python train.py --n_layer=14 --d_model=256 --n_head=4 --n_kv_head=2 --head_dim=64 --d_mlp=704 --vocab_size=2869 --activation="swiglu" --norm="rmsnorm" --norm_place="pre" --norm_eps=1e-06 --positions="rope" --rope_base=10000.0 --rope_fraction=1.0 --qk_norm=true --attn_scale=0.181 --bias="none" --tie_embeddings=false --parallel_block=false --init="normal" --init_std_qkv=0.0299 --init_std_o=0.00566 --init_std_up=0.0299 --init_std_down=0.00341 --optimizer="muon_variant" --lr=0.0149 --beta1=0.9 --weight_decay=0.0058 --lr_head=0.00656 --warmup_steps=0 --schedule="wsd" --decay_fraction=0.647 --decay_shape="linear" --final_lr_fraction=0.0 --batch_tokens=65536 --seq_len=384 --doc_mask=true --train_tokens=529200000 --steps=8075 --dataset="wikipedia_en"
MLP neurons of a small language model. Each row is named by its layer, matrix (gate and up: input weights; down: output weights) and neuron, and shows model dimensions 96-159. Each number is 200 + 20 x the weight over its row's rms, rounded and kept within 0 to 999. A neuron's up and down rows have the sign that makes its largest values positive.
Before each neuron's rows, "fires after" lists the tokens most often just before its 100 highest values on Wikipedia text that the model never trained on.

fires after: " c", " d", " gr", " The", " D", " Y"
L2.gate79,226,203,224,173,225,221,182,211,173,201,222,178,209,181,195,172,223,197,179,168,201,220,220,205,191,210,216,221,183,244,220,220,182,225,180,206,191,200,203,195,205,231,192,233,182,216,196,230,216,157,208,219,196,181,209,192,209,207,242,175,224,243,187,189
L2.up79,217,172,175,182,210,170,221,171,199,208,192,174,167,216,200,200,186,216,200,189,228,205,214,143,183,171,185,213,182,200,215,227,216,237,211,183,228,159,196,214,218,191,211,225,195,200,206,167,226,216,175,190,171,196,174,188,230,189,224,238,195,187,220,192
L2.down79,194,221,238,192,210,187,214,218,186,207,178,192,209,189,169,170,179,165,194,184,192,172,217,187,203,206,200,170,237,204,200,251,215,203,204,199,192,180,205,243,178,213,216,196,186,206,185,168,206,234,182,182,201,197,173,200,199,188,173,188,192,205,232,205

fires after: " is", " was"
L6.gate387,180,218,193,201,222,178,207,188,200,183,171,227,191,233,163,164,199,216,215,163,198,193,209,232,201,248,225,200,177,191,161,215,190,205,207,206,188,205,198,232,209,209,155,199,180,195,186,161,218,201,185,186,238,239,232,193,168,213,200,190,217,207,184,166
L6.up387,159,217,188,237,209,192,171,241,179,202,192,214,194,213,201,225,202,180,199,167,201,200,183,197,184,225,204,188,198,186,178,179,207,219,230,216,188,185,202,198,203,216,168,213,185,169,214,232,202,201,192,215,181,210,212,185,192,180,214,208,216,207,189,202
L6.down387,204,240,214,203,186,222,210,179,222,205,203,164,184,196,180,191,206,164,236,174,213,194,157,217,213,197,231,222,199,218,170,188,185,183,192,193,197,197,235,205,184,195,217,229,201,178,200,205,189,202,208,172,236,220,186,170,163,200,251,175,213,182,211,192

fires after: "\n\n", " |\n", " ", ")\n\n", " is", " |\n\n"
L7.gate383,190,192,216,194,191,217,190,169,162,196,184,217,172,188,227,220,217,219,198,217,205,232,164,214,213,206,197,211,209,260,214,229,197,165,235,166,189,173,201,184,198,186,175,208,184,232,220,219,194,224,205,177,202,227,220,173,187,179,240,208,175,215,181,186
L7.up383,159,212,198,214,183,200,193,200,189,183,215,220,179,196,210,209,196,177,168,177,186,216,203,175,187,229,210,196,209,225,210,247,187,175,200,207,197,225,187,192,195,152,175,223,206,176,188,191,229,186,186,153,210,188,160,230,180,207,183,223,227,191,195,178
L7.down383,220,171,205,217,193,199,210,195,180,206,155,195,176,189,220,219,219,195,179,187,196,218,191,178,181,173,170,205,207,226,194,205,214,178,202,183,166,225,177,186,198,196,192,179,159,178,179,203,213,183,215,193,190,184,210,171,183,155,238,203,213,197,206,171

fires after: " d", " t", " to", " con", " D", " l"
L5.gate345,189,169,178,195,210,201,186,228,195,221,189,210,180,188,220,161,190,211,228,219,165,186,225,236,162,178,174,211,169,213,204,230,190,219,210,200,193,212,220,181,185,216,194,219,176,186,199,158,221,192,188,192,184,193,210,183,207,181,189,181,187,180,187,199
L5.up345,169,191,165,188,201,215,171,237,184,195,213,185,219,187,178,211,193,213,191,186,175,202,227,168,233,229,168,173,159,195,176,232,183,175,205,168,194,188,193,209,178,176,176,196,220,178,223,192,218,183,221,200,211,157,181,232,202,187,182,184,197,184,169,193
L5.down345,167,209,207,191,181,211,190,175,195,207,215,200,183,200,202,193,209,164,201,198,213,159,180,187,183,178,203,205,151,224,181,211,171,221,196,172,215,191,162,174,192,168,201,214,222,217,178,223,205,196,203,176,211,195,211,187,214,233,186,192,208,212,203,201

fires after: " ", "1", "2"
L11.gate121,139,204,191,196,184,186,196,191,213,207,180,219,190,194,201,199,253,182,210,219,157,222,168,207,197,180,217,182,223,190,183,220,199,205,197,171,184,214,201,211,209,183,210,208,205,227,191,198,213,210,198,165,196,215,170,207,207,213,234,201,228,182,195,196
L11.up121,200,179,204,191,197,193,195,163,242,198,215,197,215,216,205,200,183,200,211,163,198,236,240,196,178,166,192,176,189,230,195,204,200,207,201,198,146,232,192,202,209,159,227,178,212,220,188,206,197,185,194,186,186,188,163,196,225,213,178,188,205,171,227,191
L11.down121,220,201,215,199,221,217,224,217,204,187,212,227,227,203,220,203,218,168,210,201,204,222,214,214,193,211,193,208,193,231,213,174,206,180,198,184,189,193,213,192,171,179,198,177,209,226,162,215,177,192,187,191,211,186,171,190,210,204,186,220,182,181,165,202

fires after: " f", " d", ",", " I", " D", " s"
L6.gate418,192,194,169,190,222,177,195,176,233,178,195,207,168,240,182,185,193,199,213,153,226,206,179,189,191,192,230,216,191,195,236,219,169,177,198,210,198,158,198,181,179,206,209,244,187,214,153,221,179,214,177,241,209,179,171,188,203,206,181,183,180,183,204,188
L6.up418,170,195,215,231,182,160,171,239,201,198,204,181,222,193,215,218,213,198,171,154,217,222,226,190,223,189,181,213,160,215,260,213,181,194,162,180,194,200,222,225,189,186,168,175,190,187,210,181,182,155,209,202,173,184,204,200,207,174,208,192,192,192,204,198
L6.down418,199,200,213,177,206,162,179,173,257,215,191,236,207,197,195,163,191,219,194,204,231,201,201,221,200,212,185,197,213,216,248,218,209,181,181,190,198,205,198,185,188,211,164,177,178,205,180,196,185,198,189,215,169,179,189,218,205,206,189,228,179,217,212,177

fires after: " ", "1", " (", "9", "2"
L9.gate43,201,192,139,254,214,238,219,169,214,205,196,218,181,188,216,234,208,219,160,203,183,183,171,187,214,178,200,151,188,195,226,182,198,178,167,201,218,210,227,204,196,217,195,184,213,191,201,200,195,217,206,152,218,202,177,182,203,246,193,227,167,170,231,226
L9.up43,192,195,205,231,192,214,227,162,202,205,174,192,185,168,199,210,185,186,200,205,195,212,185,207,178,166,136,207,204,179,208,190,207,194,164,193,180,211,198,212,222,191,236,199,180,235,214,263,212,202,203,213,189,171,182,191,189,187,193,225,197,188,225,212
L9.down43,178,178,210,179,214,189,191,198,177,237,181,217,166,206,189,237,169,192,214,181,213,188,171,152,187,177,151,213,218,220,195,203,226,205,173,194,183,235,225,205,215,191,241,252,198,227,208,215,207,209,202,205,196,163,190,204,187,220,208,218,182,171,218,217

fires after: ",", " \"", ".", "p", " cont", " feat"
L10.gate664,212,167,215,184,205,204,170,225,168,219,215,206,185,155,172,210,197,160,171,188,193,205,184,176,219,190,239,221,195,195,212,230,182,210,208,199,198,235,222,213,192,173,243,238,179,180,211,200,207,197,211,163,203,176,181,205,174,193,217,187,181,191,207,222
L10.up664,222,178,229,198,204,181,209,215,190,194,226,193,235,184,196,225,183,212,215,209,183,181,175,154,237,195,205,224,208,194,170,206,239,205,212,190,200,196,210,190,165,215,226,232,166,186,214,183,202,205,214,177,237,199,168,191,210,198,227,218,190,168,191,191
L10.down664,215,195,170,166,212,211,217,179,207,181,219,196,190,191,221,210,226,186,222,190,197,221,174,260,199,207,207,208,242,189,209,224,173,227,159,170,200,208,188,234,204,208,196,192,216,199,227,227,206,221,199,181,195,196,219,219,226,197,205,172,211,172,196,160

fires after: " (", ",", " \"", " ", " H"
L2.gate653,221,193,198,213,213,231,234,201,182,192,176,200,201,183,204,226,191,188,196,185,247,211,198,256,218,211,173,179,170,184,223,213,160,197,190,194,196,213,233,214,174,209,252,216,213,166,168,201,196,199,183,188,215,225,216,203,215,187,216,222,217,177,181,201
L2.up653,209,181,195,232,189,222,210,198,192,200,209,203,220,178,247,230,215,206,184,210,211,199,196,211,175,188,210,204,188,162,254,171,213,148,182,195,205,197,202,181,179,200,184,194,199,237,191,197,195,184,185,211,215,184,216,165,180,239,214,187,194,183,164,181
L2.down653,203,234,166,211,204,200,207,173,207,215,180,174,217,190,187,211,205,218,239,175,220,184,232,188,176,158,195,223,217,210,199,180,209,196,170,197,197,188,243,180,239,219,183,202,234,199,185,176,216,224,191,204,171,171,202,192,188,212,173,197,221,252,171,191

fires after: " in", " In", " d", " f", "In", " ind"
L6.gate28,212,198,228,231,194,181,181,183,180,208,171,206,169,185,180,195,216,208,208,194,214,208,188,188,196,211,196,203,224,231,198,240,211,239,187,206,209,258,199,200,210,190,193,189,236,191,218,183,212,214,197,212,204,211,173,196,195,247,196,198,201,199,197,212
L6.up28,198,189,212,190,225,213,146,179,204,205,189,219,166,192,207,196,215,216,193,138,176,217,222,170,197,193,189,184,173,209,220,233,214,192,197,226,214,201,182,202,241,198,161,192,208,198,190,169,205,241,241,207,224,208,170,195,206,238,177,209,207,176,204,199
L6.down28,185,220,201,210,204,186,178,226,171,180,194,218,192,214,196,226,227,195,194,221,192,225,211,197,197,222,172,198,216,213,226,217,205,214,236,194,192,216,220,195,171,218,201,202,202,189,193,205,160,247,210,245,201,196,205,197,194,217,188,218,180,212,202,204

fires after: ".\n\n", "\n", ")\n", ").\n\n"
L10.gate213,153,219,216,189,221,207,185,189,221,217,194,208,213,199,225,170,184,185,215,193,223,226,223,182,180,185,207,219,164,212,207,213,209,201,173,208,233,213,221,219,194,198,222,187,176,206,175,208,174,220,228,202,225,248,225,221,216,171,221,175,195,204,194,202
L10.up213,214,196,199,163,238,200,220,178,209,184,225,174,175,198,192,218,215,195,207,184,204,203,236,209,220,185,174,204,207,171,232,206,184,217,201,187,191,197,197,208,188,187,193,198,162,212,187,202,238,210,217,172,195,185,237,185,198,207,210,200,174,194,209,202
L10.down213,205,205,187,234,203,217,168,199,234,189,203,189,210,194,199,248,215,193,197,226,207,206,205,205,209,213,205,198,183,199,205,217,183,203,186,221,177,194,169,182,184,180,203,164,188,228,205,186,156,254,222,191,226,193,183,214,199,173,212,198,210,238,172,156

fires after: ".", " ", "1", " $", ","
L5.gate479,183,192,225,200,209,225,195,198,216,210,209,216,233,177,193,196,243,199,208,206,186,187,208,199,189,195,194,194,162,176,229,205,185,197,204,180,184,171,204,199,173,164,191,225,200,216,208,208,185,164,199,166,160,228,196,198,200,216,221,216,224,210,198,195
L5.up479,184,186,229,228,187,208,233,180,200,250,223,186,217,208,192,175,187,220,201,180,185,240,177,224,164,231,169,207,199,163,206,210,192,156,203,193,216,196,206,192,172,177,200,187,219,215,219,223,192,199,197,203,183,220,198,203,222,258,184,207,179,228,201,237
L5.down479,194,187,201,186,173,179,177,236,187,198,213,192,204,182,209,175,194,198,248,199,186,216,233,177,199,198,163,201,212,192,207,189,185,206,210,192,195,187,192,206,187,172,254,208,162,230,241,197,230,205,177,194,174,224,226,201,213,215,182,207,208,200,226,208

fires after: " is", ")", ","
L9.gate399,184,214,238,184,202,179,159,207,183,198,172,237,161,203,192,170,182,216,200,227,195,202,228,200,176,219,204,216,209,206,188,224,163,178,224,197,188,169,196,202,182,210,244,204,179,190,211,217,167,240,182,215,190,212,192,182,214,178,185,210,176,169,194,201
L9.up399,131,193,235,216,215,202,174,202,159,210,192,210,194,197,219,179,201,201,160,178,214,199,175,203,195,210,218,233,179,216,165,200,233,202,222,216,186,165,181,208,199,236,230,187,163,172,181,208,202,191,199,206,190,202,188,225,178,193,221,218,176,190,186,176
L9.down399,201,199,199,183,191,194,193,162,203,183,217,202,181,212,213,206,190,224,181,166,176,161,134,193,225,255,180,206,193,201,177,243,195,201,201,179,203,185,193,213,191,169,210,198,214,217,182,212,236,247,201,206,209,207,217,207,179,175,197,158,224,228,188,199

fires after: ",", " (", " ", "\",", "),", " $"
L2.gate245,233,197,209,210,139,205,160,169,176,199,206,190,199,200,180,199,203,198,187,188,180,189,225,192,206,235,200,207,197,187,185,215,214,201,189,181,181,216,200,188,196,217,215,205,195,208,161,239,191,200,192,175,209,195,197,227,210,226,229,184,176,191,155,209
L2.up245,172,219,211,169,147,240,216,184,157,229,194,193,174,195,190,199,151,182,201,176,214,187,179,181,204,202,185,190,219,217,204,211,242,207,197,217,197,204,153,217,185,208,219,217,203,166,176,231,188,191,192,200,170,202,210,219,205,206,235,193,160,209,250,182
L2.down245,206,227,182,191,174,222,169,214,206,205,212,190,168,179,208,186,209,188,190,201,229,219,198,180,198,215,207,206,218,186,195,206,194,223,191,213,152,209,186,182,184,191,205,223,225,191,183,180,192,208,189,181,177,202,185,206,224,189,206,201,213,201,185,186

fires after: ".\n\n", "\n\n", " |\n\n", ")\n\n", ").\n\n"
L7.gate245,192,214,168,215,229,204,187,213,187,176,198,206,193,178,181,196,224,200,235,195,200,203,196,187,204,218,208,202,188,167,204,204,215,177,188,195,218,230,211,176,197,182,197,207,178,204,203,204,181,207,202,209,204,214,211,200,215,190,184,196,186,187,206,198
L7.up245,219,181,186,209,229,176,196,199,211,198,213,212,172,176,226,194,203,223,234,190,186,235,202,241,209,173,197,165,232,222,222,189,219,195,186,215,211,173,164,196,161,211,199,176,174,167,176,214,208,208,227,209,234,206,227,197,189,187,193,216,164,227,191,160
L7.down245,187,220,205,181,229,213,193,188,190,226,251,200,220,190,176,233,163,196,220,190,214,212,198,233,253,167,213,180,191,237,222,199,207,185,153,190,208,199,178,180,221,198,230,219,162,212,210,157,226,192,223,167,213,212,186,205,232,149,206,217,201,226,207,182